config.toml
n_layer = 13
d_model = 512
d_mlp = 1024
norm_place = "pre"
tie_embeddings = true
init = "normal"
init_std_o = 0.00386
init_std_up = 0.0197
init_std_down = 0.00386
optimizer = "muon_variant"
grad_clip = 2.0
MLP neurons of a small language model. Each row is named by its layer, matrix (up: input weights) and neuron, and shows model dimensions 341-511. Each number is 128 + 32 x the weight over its row's rms, rounded and kept within 0 to 255. Numbers have three digits each.
After each neuron's rows is what it responds to, as a language model described it from the Wikipedia text at the highest values.

L6.up724:077086079081101142149155143130040174130100150131111170148042160133076151105117183123104106121137111068164103092136188112112137106095149136148095161105158168154157100188130167148186146155148134133198110124151096084090137126123092184133093128047118143061138140104088136098173157171136117135156127134158120144125167079124095095164140089095136139079103114137103054128156080137143158157173079156127153150178130122093137098181126160140139169136176111160087114114112149145163135119122045112075130144145119101099145134160
Description: Line-initial word continuation. Second or later word-piece of the first word on a new line or paragraph, such as Domin-ic, L-uff-a, D-ist-rict, and the | after a table's first cell.

L4.up433:119155128125178169119100125107111143147130099096136165153124113078060127151128096210150142087129155080107172147062132108123162131102156185132151146091124139116149164102126121156174138153159153136148041117107113113209100155101139131113148058121191202152206109141128123110135099122066146082098100166123147135137113135174174122161187105119117101076132101145149076101161156115150151189085078080110083112169154161111140067110159123151113128129181104106173151149144127147199089139095097075065140159099118107091125168107
Description: Infobox labels and transitions. Words opening a label, field or clause in structured Wikipedia text: infobox field names (Added, Architectural, Label), headings (Award), and openers like addition, During, released.

L4.up571:040126122128074095099160187164130158109056132121138153120153120094094069152172184170106140138098101191145159118148147127118110149156164111095188119145121148117082166132170178152138166127085118124120156157082163165150094071123126163119099147158150085145172128146064113077199076130126138133139095121133106134127129194086106135164094151124157129163133090127175108110194125160061186147172116124119116067110189053129177145128148165138123095101090039091135101104113130103144139091095162126053151117062140090156099136092
Description: Mid-word subword fragments. Short subword pieces inside longer words and names split into several tokens, such as em in enemies/Eminem, tim in victims, id in pyramid.

L7.up624:167102116123080154062109157039111063098173128131207129119157143150092140093151213111136116147207075175171108112113115111087100083100145152105129107171188080115181145121134137131129122152098079154161143124127095096125106179084131139129147129160092180140139154132127145136139117128180075184068120110132146189113094114115161080122142086111114127149157118159183120129144114168110145123138142165162121141090106141108105168175107178117099125160186151110166118175133137095105137167167179125147086066159128147089151081141
Description: Mid-word subword fragments. Short word-internal pieces that continue a word split across several tokens, in any text, such as des-per-ate, steep-le-chase, sim-ult-aneously.

L7.up138:134144093160120165145084128157137123145181124102100136129138139112142140148080122138066064139096105050084165104148101116179130128141129154084152152082102133139068102091117085128087108169127088070161123174092125111126102149117130058115104156176128095159176101073145142089094137075124095145119159108114141151152095172126149088160125124119140110146130141149143164129131165039145084124141111132119112101062141126113133096126129164122082107098099144085134090088125180102117184179143132121099082102124117078149167103191
Description: Coordinators linking alternatives. Connecting words between two items, mostly or, and, as in "as well as", &, and table pipes; also word-internal pieces like ter in altered.

L7.up733:123134081122132121155125142118077071105151130125117200092178102184099093148082154186137130100080180100140106137097167085153180092110186111109129077141137121114154179129207120100095112158086182136132149142105160096114185144153141091135052115179112169057167141115137150064112141140201148128093126099165133110155122117151145092153119071095133112139181115147161128074110114116098137141168160109029139125175175208076171153160063132177102125140123100173125133134173056104158200132103117151127136121158097105096092148156
Description: Passive participle completions. Past participles in passive constructions after was/were/is, often the word-final piece (restored, exclud-ed, held, released), plus predicative adjectives like care-less, suit-able.

L4.up274:160124120144111060107111127144125142122142173139145148103132097134123104095100101170105167126095143185099144165097108084080083126080145154159123174106133123135149100092155135136135126129164108082140170102130117151130134069107173134088197110120127131126086089093073157202112111114106127146103205107189122147119029140132068087124159059197112098059107187093130179142118183191132141196171139157071117126143106120103132101167097128103155128144133099126064153109167107099161113176129102195125141117078124103103130123149
Description: Specimen and noun endings. Strongest on the noun specimen in species or fossil descriptions, weaker on suffix endings like -ness and -fin and on to, or, it.

L6.up876:129127173113128169085161133159157127194127092166140109169126110084184099092186096142147150173127147122163053115149107093097225115140121153094111106032074116113117101155085108065160177134147129112085154168128111149173123051121140113134150108069127101172081089099181115104172133123119155121115121123080168169106129124081092142117097143086139140118082133166153098144143175122152156154106069113159081133119145087130110106113152128163166128109134090114177122104145148149162133131084169159135042159107131059088141098088
Description: Abstract noun endings. Final pieces of abstract or administrative nouns and compounds, especially -ment and -ation (commitment, detachment, registration), plus entry-level, intensive care, foreign aid.